Part of a small language model's weights: width 512, untied embeddings.
MLP neurons of a small language model. Each row is named by its layer, matrix (down: output weights) and neuron, and shows model dimensions 234-329. Each number is 128 + 32 x the weight over its row's rms, rounded and kept within 0 to 255. Numbers have three digits each. A neuron's up and down rows have the sign that makes its largest values positive.
A block is one neuron, or neurons of one layer that tend to fire together. After each block is what it responds to, as a language model described it from the Wikipedia text at the highest values.

L4.down569:110110160128197122094112138141174090104129103159103147136132195164111157046141153150133106130087023152046046045134128155113177104157130103077118136138111137152143088145143127133140151116121123150164106130123091098110158143124109120147133182130144156054167122165073113130135099167156091050
L4.down1225:170164072119157077147102077166202132090148133146110080139128135137143093137100141123085150163161145159117128138147110105155123147115141119154148096137104189118126172174167099114157156099086139146140158070118160110063126121101188095094162160150103138133120163193129069136136151056114105164
Conjunction joining nouns

L2.down129:115164070157149094104095148115132133208129131171139103119152125125114115081141086081155142112139172138127129092082062153113085110097139140132094080116150141113088126157108075125167132157155108135144150073148117115123068107148081131110154166155165115084058112122120135083113169132134106133
L2.down958:104104127151103093152115118183048130121138105189097138065094096092140151106094202140071147183117122148096102088115117164101114094093098124122155128154158116151166136157109174181178118142132125112122144083105111170133078174159100133134092151129128113139127147101136146183145110160222138132
L2.down1113:138166089069078177094085118103140123108118169133097136149074119115088130131123097164108128077147130156117102087160125094115130058182175089122141172145117126174095128174070069043151128089086148096138143135126144171117119128091098191085121112143135155122115120131116184163124152122179176118
L2.down1222:115179153148077086128154121107139122125182103111135125171128105099146158134081087144215197114124078105118163099097131144089088128180163112140082141162119151165202096085092091121146119097112151077140159099161169113189136089112028166147162158099121147104140055136114162182062132152150121053
Year-initial digits

L5.down89:073101113159153136179106138106138162136154075172081141150120131129125180129085123079146124132072167201059082062126151105133153084133139108129154107126081166146129097098072129131165148126164164121194122068120123178156130174119095095061078084161146148153149089058115146116203137086162118148
L5.down165:141093157051107104168112119077124067105123098114113160130067154191119158097123089122113117084129135119069112071181170131162172097088113132119093114093134127149128127180093106099150145125162167137146184150179108115105106101080115104110099199137145108095147148122097125142133108198147123154
L5.down266:137116152082136136139163136162097125109146091181037118162096133087157115103077116136161109145158128156156143144139103136065128158158178113104161145113091138130158244099131140143135091120079160073081085153117101137085159124121166149171024100127120201210120127155120098137117103152136083137
L5.down291:112142093182138100107118182190115119107075100163146134126118151160122174102203098117133077161079149131149114090117165105112145122138136087101129130137122155105109165174105124081100136135188156109202121068083051133120097129096149176131118113129186104152128132108131130119113175105155182113
L5.down644:147084146100135141121105136054074158133124152124080178138094171136153124124106110101127167147125129160051176169140110096200114109059105116137123125102154125101138145129149190151189124123069126085145129184130100142110183086075131200109111065089145053144155110146102143167100156133122154121
L5.down714:100050195140136122131126120085097146155113071164078120113167073104078145106125078108130150126130128131165149149130137090130159128151085122163165167127121090084136113155138211101165177117137104173086160177150125203187149071191104102163092133098083136125135130155174151118128202129135129165
L5.down889:164175090103104100125165100085088114123171097157110119083158145128123090135120139159136155127170118135124074109088127132126116099113198072093126090160125100112100107136150143072150112162132114117164097110142097176123158134104067128138101094103142127078136112131171084110100113125147147157
L5.down1163:093082219111175112194138134125134175115089099107108147184135124104109144076124097124071145130152103114106183131144167131155111124125082123127137129100112174077127157130117155112168143088148182121130111132126112137162136077103117131095084128084153113143154123115125123165148175140079043156
"such" before examples

L4.down594:139105120125141171163095122123122152144116123162115122093091153184108094091160174151161122075123106160165178114097091159109112054128077135153137208139090108117188088180116152134135122114119123109137115177110138091162071222122133116179101106183160152089139156162093133157110130075119072150
L4.down879:118157135140102103114106096101077157106099163173151103105139127148110127137077138115106148125190101153123109122180057171121213117184115151075153200195111169154087110110111155097128166120111165172142173101106144186142097140123063151182151105100123064115122128143081094120074054131109114136
Date and period tokens

L4.down319:113111156130062115138155163168117094118093088111128138130154156111156128112119158040128101128207208157119173134128099157130164104083142106125100144084139061158113141151123157122150102064102144153165145219080143169127148098117176153151073109179121097164175079101103224188076104181173136173
L4.down710:161151124149140079118105120079137136165131139157106107104116124111167145134111101139075137132153153096165179182075126157109153152116125132118140090126135114120148089123116090107144169159121197175125130171081087133155164162131060081164138136128119086181101109089107181170146092120135176172
Number-slot spaces

L2.down609:102187128168100126157108111125066090110161148100150108151172204130129073114099142154107075093115156123149112127115153162123159127018138071118158083137134098126170126067136160110180092157125114112119156069173117161140172164143118177154164089181137178187152147134146110118137149167081103131
L2.down874:156085082102134162144099154130149115105128119138123148104164042109118097096142134115132192099157160113123143111179114142112120161093171140201118125149151101103069161103116119096063172128116043160120165241133125136182209138141156092136160142100154173150155154160131129103203118134093116171
L2.down1207:127108108095065118122157083156094199079137155100102106032127088141101116143115112158142113118063162111098108145158135165081115133108122120164180165107096110115144126156040148081145121098102125097130094154034121176122173178128106140142129064093109115143093132145173107143132167153119155153
L2.down1267:147140127140172168129137153091075191092149146141095141122119126154190100146159145106184109106140136159121091100170148153130108117110072058142102163125103199131066118117149124173110186088133127138169149075049201170134157141136134101103174108087104111091053161160101091155197112181092155161
Title-end punctuation

L2.down406:149096147141122123116132136128131123144138132195098065105110098172164142095138081117122178142091134164077129135111121115146120140132163162108150110142114161109145108106108175176138130130167068124100054128139101106076132146133099186209089115132174154109036098067141118115149068069108105120
L2.down566:146195110123170120115112128112125064128186111130102120089112167146132121122106143145190155140128151107089104131092097127103129084126099093100188084111169153108148151119125109120157071130137134096144107137110129129078141152125113112151169105127161133053127129069122166139155114152122142097
L2.down646:137060094122142132143150121187123143113147091162080125153170127170130112184192152090155116149136118101099120118126125069155159088139130112124184106097141122077110103110090077096150100157111140152123175167134096102095159096099084145100177126096118127179067128076115157127143173124101169087
L2.down867:131059099136165138135106130121149141143114144155126120079121125135116123120081086105110089079088150121104108124147105148133094094093127159140156127133119112138062080161078127163152152090109136101148078129129087132142198154133113126126093117188132123137123120167099155130126108085132106120
Connective after numbers

L4.down33:118141090119128148105132160121081106116079113163194040103163077122152125095100099122139110232177109134174178153086078173149115141131107146129101167240093147151085119140137129112157142108119088124125144174107163167126129140140122109128136083105133131101117098153189141153154095108092173070
L4.down1336:068141064120118189099145126123122116134074128102107046163138063122118167148155164124125116145162104084145165137179159118109140127082117104166042141135095084135136105106110190066168146139172141181130174110103134149145144139095152125124125142109185157137174093208104220140071125128125141091
Closing digits of numbers

L2.down144:150081084112146125130197115161054092105101157086159147156131134116119139130122152106112146156121113137098066128114098140148135119145140122206126143145138131171140176167141122098115164121207137092119105100132115140099120125115130096160070108162116121048095136113171081123219172140140074117
L2.down500:094109076140136105140163171139137134064117098137186159145148118204113128134109161053161138177148130152091110145131118106065121131109200119126157136144155114131091168152138197100115070132099064142119118064160093103090101134204146088113162101203129135087092113111155142143123137165072114068
L2.down624:113130073152122134171105144088119114177131134069144102149145104099151105113149140121097174165097137072102115137140123114087142074139151142119148159177124141117144165114151174187081131117104169184172118057110106132125171083128115116131163136099094128119079144142166149208109176105120107105
L2.down1298:142125144102126131171121120135108106121110144122180138153190140125151130143208116109129073117176133128133135155117115099106124146092138148130187125122150097129100069148142123156184104194148149121147113123094113098137096132118072114151090141166091122121077194108179129178140154193129172069
Passive participles before agent phrases

L5.down11:146098154134133171149046144112068094119126158171148136135095162115114128140125190213115147141070106082156161107119121159133172079137170122106053161147146104119141132161103122119200166100182147138129153103107065166145113087053129117149206068116155113146074205133100082104112161165112117128
L5.down446:076145083175070121126134155140136155146123161165110103125123109159181195128123087139094115174118107147139082123125071136131128133118064107128155128127155134108130094138157093183093131136174090144148250064118156143152143159126133148133136117116137140142134135120117136120131135155146125190
L5.down592:127093109175157087124143093149090135149104080144112154140169062140106096117099079116121175112113157091102148097190152104144167188120129148166200081079114171122121192145121199101134151162175124142150125156145209140172127118169200151124071122131108147076173144129108112105086122158106187117
L5.down676:079111120152121128080072150108072101117152092141089146118149158138088172091095132099143116130113107133110108135105175135078168122170111070103127142105091160132144135149066194148166099175154135160188119088066105130123095105089132112136063083098130094177194115152211137114135134163098102119
L5.down937:097127170117087106119181123164156173100160092098165140113106107117129111132080117097158151126107104111147164143130107140143107097038146146126056121107120156195160114174137200106104170159076104113153099202131119065078127170092145161157144121129113136147138162114168061122102161156134182149
L5.down1210:075139136152078094122105162045139190084192120119175103160096194131107124095109148157118118158122100153123160090101120115156113114141084120087143125042097088151112139119102100152207158148164126140137147136092136142164106130114169124105157081172152088158100105189124075117163106118142088201
L5.down1250:174147129117103177119179138122076075103112096112079147095152089115072084147166122161162121112078179077148090125127169136108128152116135109121144130099128138127117083099156121107081083145103134108104174141105072097048085188161161132151085128176135114116156097103135106132136160151104204098
L5.down1263:190122098119128180112138107096096104081129156115182129134162129094148117142155137152061108165069101117061147098122096134148094101127127134094106076090099157130140086131141103174149110134213092168100170177155129141132146178151112129097103100175185137163117100112148140089139104075133125163
Year-initial digit 2

L4.down117:169123083100140118105116113147091110104130136159120135104122152101094104108164116097107122144136164084099113089142122121149109128123170087097132066140114181124127177132151134076082078140118142116130036110127158152125104169075034096123102145121177122117085154133159116136092109188113210162
L4.down1056:132144140134163136102133121145124111152115146086134099099126061112098117075097165081110168121124176124131164096188095166146115084167127093171133111091086140144113147130178157111096158102125123095110101150153130129083119146079101138090108119183167128113139136174113099157101138125194181144
Year-initial digit 2

L4.down700:149140104141074142160120063132120083150154063154109119180157111117162164047143119075155164102082114160123125151128159123211081093141116183117123128160175108167100115123116074149107134105177176173100098175083136199142161081148153129130142095179164166134163122139164104153123047079141104136
L4.down1333:083136125072179138093108150125065083166139116131123156151089140135099141150188121131110118201157146141163099168071150159140137099129158111109106169104096102108094088123091170085130137127122175104152093091111116187139140124138148107173133148121184102099064183155111088157119117110128154101
Biographical date openings

L2.down77:057088116121123181095127144178142130103130105156145145112187089076155131168191110066113155080110092099068161155155136034185102200123144192145130050126174071160098119110163104129137179110118142147069131140131138161097111138149170124128076121076152147128060125159121185129135110119096168151
L2.down504:100101163095087109155155115166143173085133150145107204102067125095126147121125107171124109101119140110164089148121087164147060081044079160129133126195114150094112134135119163144098078170127115121094128182169129138105157147141102183155083147095174133165130110136123208113137132074132136142
L2.down1073:077129098164107169124198121162105161143133132121132083155116109182177158144108134117142129158132115083152084122166092088119097151168109151133073137151168138099153113134167139064111138134092212090119190125153141163116122157128213094118079116085119137101169163143099108115115155121148144151
L2.down1227:137125162131145117144096137177105116117113137107060175137172130140121125141082119145161128187152130126114166151190092137092146131141163095108097151127120122109105124078112112104048159135156060106109112165173150068129094149109215136082099130098180146128177157163120130174125098159131126091
Year position in dates

L2.down180:151188141156160109124158037149107189164201182159108135090118170136132102105121140091149126130156133160115079151079111127108126102209139111178110154108136148132186082157079157136141104172053143139120159111134106108145082185210121100143147159136120119172148169154075185124167109108103077137
L2.down873:122113148161205136111118098153108130070160112084124149177153181142131078120135163169133127102108114083130169127121097100080097136131145118135172124152124150085165163101131089126142129132089179124164179156129135084109129182094217118129153106068170109185131177090115141146092096166142074140
L2.down945:134118160116158124127141124147141125153156165102117097137115151135172128115161108169116105123141136170164128122111142211082129045138113034132116187125130118092134121150071153154118173030118039099101126143080083168166163123147150134110127140120140111104119149078103171111185124132151138174
L2.down1002:187162078096074115169137137172201209094134155101070122121124137130147163110085142129112140108164140206149130133087111108108057118077113144165121136130155100121143118142107155092143135095092148120132076152094170086115131107112138047154180164115089175121100108121088122126153157098072109119
Ends of years and names

L4.down784:118161114099129077124096113125123097126127100135106101136141118114146159153119176134082164135166129189126089158155145102137178140057091118125185068075147139133095152134158161114110100122126138118109100074145088116123205152102104113136139146163113076060143126124119130129112132110100100115
L4.down1145:120062092107170157168149148152156113148139110139141133118137187068185144168187098149122110123167156144125138129087138132148177079106139164174122120099135173106115150128160125172132109120155115174201168101166157124159148139096150090092080140193134113155117142118111142095128134081171151138
Comma after noun phrases

L5.down48:168113090152165135113143163121146140125140107109125111147170194146140129139153105120073149135139084167112094171098118107126100175111195156164160124139099093160166057101121118115117106180095180109187133137085109133132151158122082113117150166164122141101077169180136128086144164169155156117
L5.down129:120130133124119118071120137081126121114165105125155098130070174099119136157107167093107137120111129163134152111065120125127102144190103133120167170166149091103065134151107128130065197179138120127105132104123096072114137103064087152152179075074166114113111132098108151137129178135136142120
L5.down484:101116078130172103105145095160179161134206152167171030143087164146141137106094157081129129144170169104136143121082099196129096113127104112129153068181138114186131172121116149165080089202123170149145135093141117125082123100105097113180168157231150121126116163111098159176046122139131122108
L5.down621:119198169087101105124026146176088115154165090124189177141170111184167121172126056156100158119095076135082115124138106112129125111177124123151110124099170206169107050095187107131154148137095165108157149107121130116138142172176076143080189148100170154122117128130176189126128143141140196158
L5.down705:078108100119104108113111128143099133134108139199078136131137155132152114132138107151157140066085154135086170177134010127144160116079114125092166134119175094200121152145117160131140148124140137201133100069135129111158109147088192146140089076124083208143077129167134137125083055127108088144
L5.down790:105120084131107156100129160169176089093147091143164124105090123116123100145091101172079114104189160180118158123136138143105118120127102116165132147217133064108122123106108170116113136131113159100148197156162151128116131169074142103190206171198110129114166115132122186167117141120170098089
L5.down1115:149092143120145123135134135080133090065150118162107122137117139136124140136127171169086143156151158067122079153117180168197171189093167102095158102115082144111110172119079140175205144088162096093065146132152150100110186086064095169134144060131143165123100136175190124143103113184072083138
L5.down1126:174172116094146113100160155151148125147172116102154127062107105143080103127070196093132152124150153086112146139120118181147091116143134157115130093123166131134106077129113166115132124111136184107123120096118161126136109104134129095172172101113150124195185136060086126162118137137102098132
Past participles in reduced clauses

L5.down119:121163212128151060103110120135165128106128116167125152065096151080136087138081076165106102114089112189128158106098129136198073120168139099123117120199123089113084101133130151073171111119128107147101125177135155160130101066104089046122218149105121120118121139099179107141154144151172064163
L5.down253:136153072094143119089121112175161154196145096125161129111095112196076120123115111135141083176167112184152125169147089093152180118133168114124114207108158131117141210095114069129157094123153169156126111072103104142123114183108158116096097130075150070128085095104134085108139137146093115137
L5.down473:163096165166158100123051136154158204138144094169092128094136147026119157134127145109098124119142139109097124141155140139116228170130115070120112110117139116127125150152159175163166131095101111084161106119124163163113117157156081088138143106084124141113116146107121087123186068134096148123
L5.down548:146150108096090207086133139182130121160139158127074149152107107166140114120076160143153132150169165109163160138173074156133048187135183138106155117142091153156062155128124174082051159123143092105160146119088130179077138139146156141176084066108152092092141143138174126127159125162131208169
L5.down599:128166058121128124163136150132147181110054099152178069148117154065129115126083128097139137091141079107116120184113147080096216097137179107130117180210128160116073076122120187146120067137139118076134147149130131150074074123088147125128120121153097107164175175053083082177156074125148203056
L5.down607:123139057108107151137116173126137149141118142122150089126138110095080106133121086079157161168141117157110125149150152176118078106144117119135177141155165156097110113132097120100130117110159121196209078158130163096102131101148081081150163121108169118090119165098128080128133126139106151126
L5.down817:129095089138135140071103096122150116176111085120110078113160150097135166172106117157118119099072128102099161162125239113168110118070136140092149137111130100115112113121147163142168074097144118132118097154140089102067139144124126087119154172153137119122114074134106164131085140182160067078
L5.down1207:136113143163140129149085154136075099199192097163117158102163138175115104113137116108163140155131102086082090130071131173099153168103130130176080116148143135112098130124129170122145107151167145134131179096083134158104080104162100117118158153166158147119105133124120093084109110127105138129
Final digit of numbers

L2.down45:119168119151064134094119127144165106176128134130106142097194126179081150097133099173161096066094100192169119089124125114082134077100186137129160160158149118119120176133147192149129123113133139103096103152109184134159134088134112090143076140132162125154100130180076106111100131089098167118
L2.down606:185164152106192110166101126079120120118170108135109141110107147124158157193188108163101093105135137095137130143130061132131152089125098062161123126150209110145142126068081171155064096054092121113089152142132154147141115091112066113125155150096134188135128229176152153127096155112146168179
L2.down1125:135119132127180105101113110161168140134084130193167124130123050134129206133210151208071093109109156133196107131183096135129106089120079155131108131082097112115119117173166165088178127136111124177130158103080077070133145122109101110119144146122106130141175139073148144083092184104112164091
L2.down1277:093119090087168127139098100108060048178145099133107130110095100122156119080123128140108140133081145116111119145061128059142144106124101152102106095101211127152111092151158145135162148148138129168120148142132182117161151083059147146181132108094176104125124142076067083101125113119154151145
Naming/word nouns

L2.down448:119085157092143165113137123173103161116090115151132112132124203178118105111116062182102147160107046169118143127168154153142154136110116131130103126129150162092133161131144094114105101189154123178149123102123111100113140123146135153126097090087134119092105153163074124172129142130120155141
L2.down940:168150127178175131081124104187141156101109088095137136145175075099071085074132144080127147117173103190118117142105115147114122058083104116084134093105135120189116117170123106116123158157058164148162069111139131133129165184170102115132116127138103106145203083099148129081127134108141084113
L2.down1048:141168102172188122151138115126103147137121141105104135128131147125084099182180129168093178107168154071130161184122087150150121125119057138097149093146179092165141128165086120087139129112088121124093162118112141110104137118131155121114139104133098100159059131155101180086123144195046109138
L2.down1101:132178159124130166168148129125151122093111076111112193128172148088136127127143165162097108120131124105130134111155149138114132078092155127153128116114146127136175140112120105107106162103068135109178159130156111160153201125107150147101150155171135132123188097133123153072097144143086144119
Clause-closing punctuation

L2.down86:134150077160098196132172110159072159181124075128134084099106114163159190122127112117091111084162098126127149102143112124183149163156121090091145126166133162105164128080183174170103095067139175149176159121143073083109152121102151136076111149141159141130104119134138152135060138132142162092
L2.down223:104138101115080106249144117172103161164151086103116097135165098168123160124146133148119136138137159101136102140125110126208101170148125151121128096146083128168139166156116168059127140055123153143170090119178122143110141167061085174126148172142118125094128146171179083098131135095104106164
L2.down1120:214168095095174122134131104060091162176116108111124126166132131138140162139102070130069090117146126191131163150133139091204224139158097129131156147120141142071155156091140136118041129114111097109076056121109086124208106109069187088146054155175099092158100173088143093119104086120126085136
L2.down1264:147142098136123128147164118160099199113135162137146120149185090179146126111103146136141109155161138137143086109096070181197095098146150158155101113074174109187166152122199191079195146119084087099178139110141097145123160157207164095102130133136132136190095098142138129155121172115097146081
Purpose "to" after clauses

L5.down155:149114111144111168110128117109166137179098102092146085137241165114133120158120125134123112127155158122089141139149187103101151125122155162095110148190165089138150139102129109102150114183086141120125107116050115176102136120114099163167201128132108088134102066099176140129089126162175194151
L5.down163:154127175140169136136131138115144173093121111141066114094138112101138165057057155186115142098141187130127063149118160107153167192113177119117140146117133083085174120109104111130164123137114143144177154087170118146116085146076181122129114116131142058108133129106152148188112164173104159171
L5.down558:138178177179083112103167098090178074138099129116120196113148170123150128098107151164116138093128145131195145077097105134131100112107112186128140098158125109110155162142082164125100159099063146154096102131149152166140110129071054092112104173137059121142105033121119175117126078140145167117
L5.down881:194121122148057122143164117108128090073149093190150160052072083148146115137132147099119123152174088163177083100108104138119105218117129135139121150141142128116133089159126152135160109110147138123205126155094076152110149160129137098142109159115143209087137164130135149135121112188060095166
L5.down957:143088118184138107091124125128137148095058141140178113170094197040137128102139143142094205183078124080105163148131137154155107048177104158118131182136067121130164108133105141105165147123132172164189140117084114060132147093112156114147124129120103099159121117128167094161093127161139169151
L5.down1188:073072149146088108134165148174149113091101105161120098141152105139101109155110161085143142151121077117126147152162175144113152179074152105117132092143143084091101110143095155105143102115066094163142174126091119165154163187091123124072108184126122124096064127162177146138098168092104111107
L5.down1297:084180160190095112100145101112142131107120112098159213095069110151186090146124097101167097139128112113138144108147000088088191138131132085117141158048111112124111130189141174120109093118116114134097173141075159104119116151148152170168134137137151170100116139089166122155118142101165096112
L5.down1321:103143072116153133055143113143134136160103076141085134112110126105090111154112092123112145087062116119140119110149122062184146129146120158082156153162077206113100127147157123173081084161138123129137153098067160146079138136135126093164149137078100175203116094117144137097192124132168127122
Final digits of numbers

L4.down465:167158120130040130203159165156078181109116115140058117109118115219169142112141163171115103111144162125131107098158036100171088139174140103199084132160153088121179092136127155121130161086063117082118141143133086103126081111099143124092135220144170105142077108187150119132043110143129085131
L4.down998:119157085068100181165132117113156136118160145135138087170170108151110116073154100061118164103128123121120122119153114138138104126078115124134102117176139095090180104073080155123103097101150140141155120145119108163128058091129161138125096160160052132063137173146115141167164122157098108107
Verb-introducing function words

L5.down331:128135107109116147138133125119193083111143136160123141144125148110155104077116182074107142138105122114105094141107085126112119106143108069136125090133143078141143133120116118154073145140109125096121104117114125123100140152115187164126054152148076087126129114087113155143138073104104130166
L5.down456:129106145116187221113130164143181098147139176097173129123118129133149133119121168134100100103108085132060166143108108175086166152106076149131096102136125130164155153127169155146164088075115119151153085040126156100140194186065198137129074082148133134100135128179102114153101097100096140083
L5.down468:076080070120087150057126093099087083076141128064067113161130144168150123089139147128139093092082168131168168075126112121176127117134152185132151188135167194113168116135083121146100098166155080127156129143143135152118157103119170122167113142090152116108135104158120099177164139125138150171
L5.down699:126146176181130125105165119166165068063169177131129115119109138126148137164072158143134126091148148083120130133122097155127110068144160156064144084106163111140168110074136186136149059107151102126196121191099111077092098084088153151133085114160141113121090136147137150122150130213123138201
L5.down813:156180130140108166109152110189176120093130113120140121139098188125076108091095131144176109090127111124084113155095160161197099150122150138083095153166170110094180106152099166111125051074134114086131110119094066099122117104099190168147064078116167083117112146151137095155132108075078116109
L5.down1017:128087110125101066101112101152188104177136184109091112108112135173132101112189105114069130188164137101153144113139110125163103066193152126141120173139149151167115098158080113188132199127135157110135149119133127114140163118169156150125113095097110117138134117137080120072085104123096115158
L5.down1104:156179133088156160118075143065077106133114137159121148098113131108126138115106126120068108152099149084098086112083136113121133150201149162102081161134107101130159146119125055099131143108151163161165120053094128087114120124081165127077098151192156139108096145109144117146086146099122109086
L5.down1185:123098194100093150143109111097130133149113135118166131150102102092078060123066072131168136120114135139080159167078092087140139127074151215161110145125096103134199149147112151122120086169178171142111112154064122092129188143097168138136108076109158130053110139117114103106181127139114107124
Clause-linking conjunctions

L4.down209:105148146158133125125105110132091160127157174109173143073160127134100170122128121141121136089128093150161122148122135103108164071117100173121126117119194141114047083172112101114200070136156148135134158088135075132130102080147112119107096160074062190108146094103153070108163141164143132151
L4.down402:139167178095136123097094138060132138172118082068155095156104140154130122158103124136143132170154122071160133097087131170131150106148196101161139140181144090141130118121086104107145100162128073111153101101108073130139190095121129187142188058059147076080144076100136160107156130133132142114
Post-nominal participles/verbs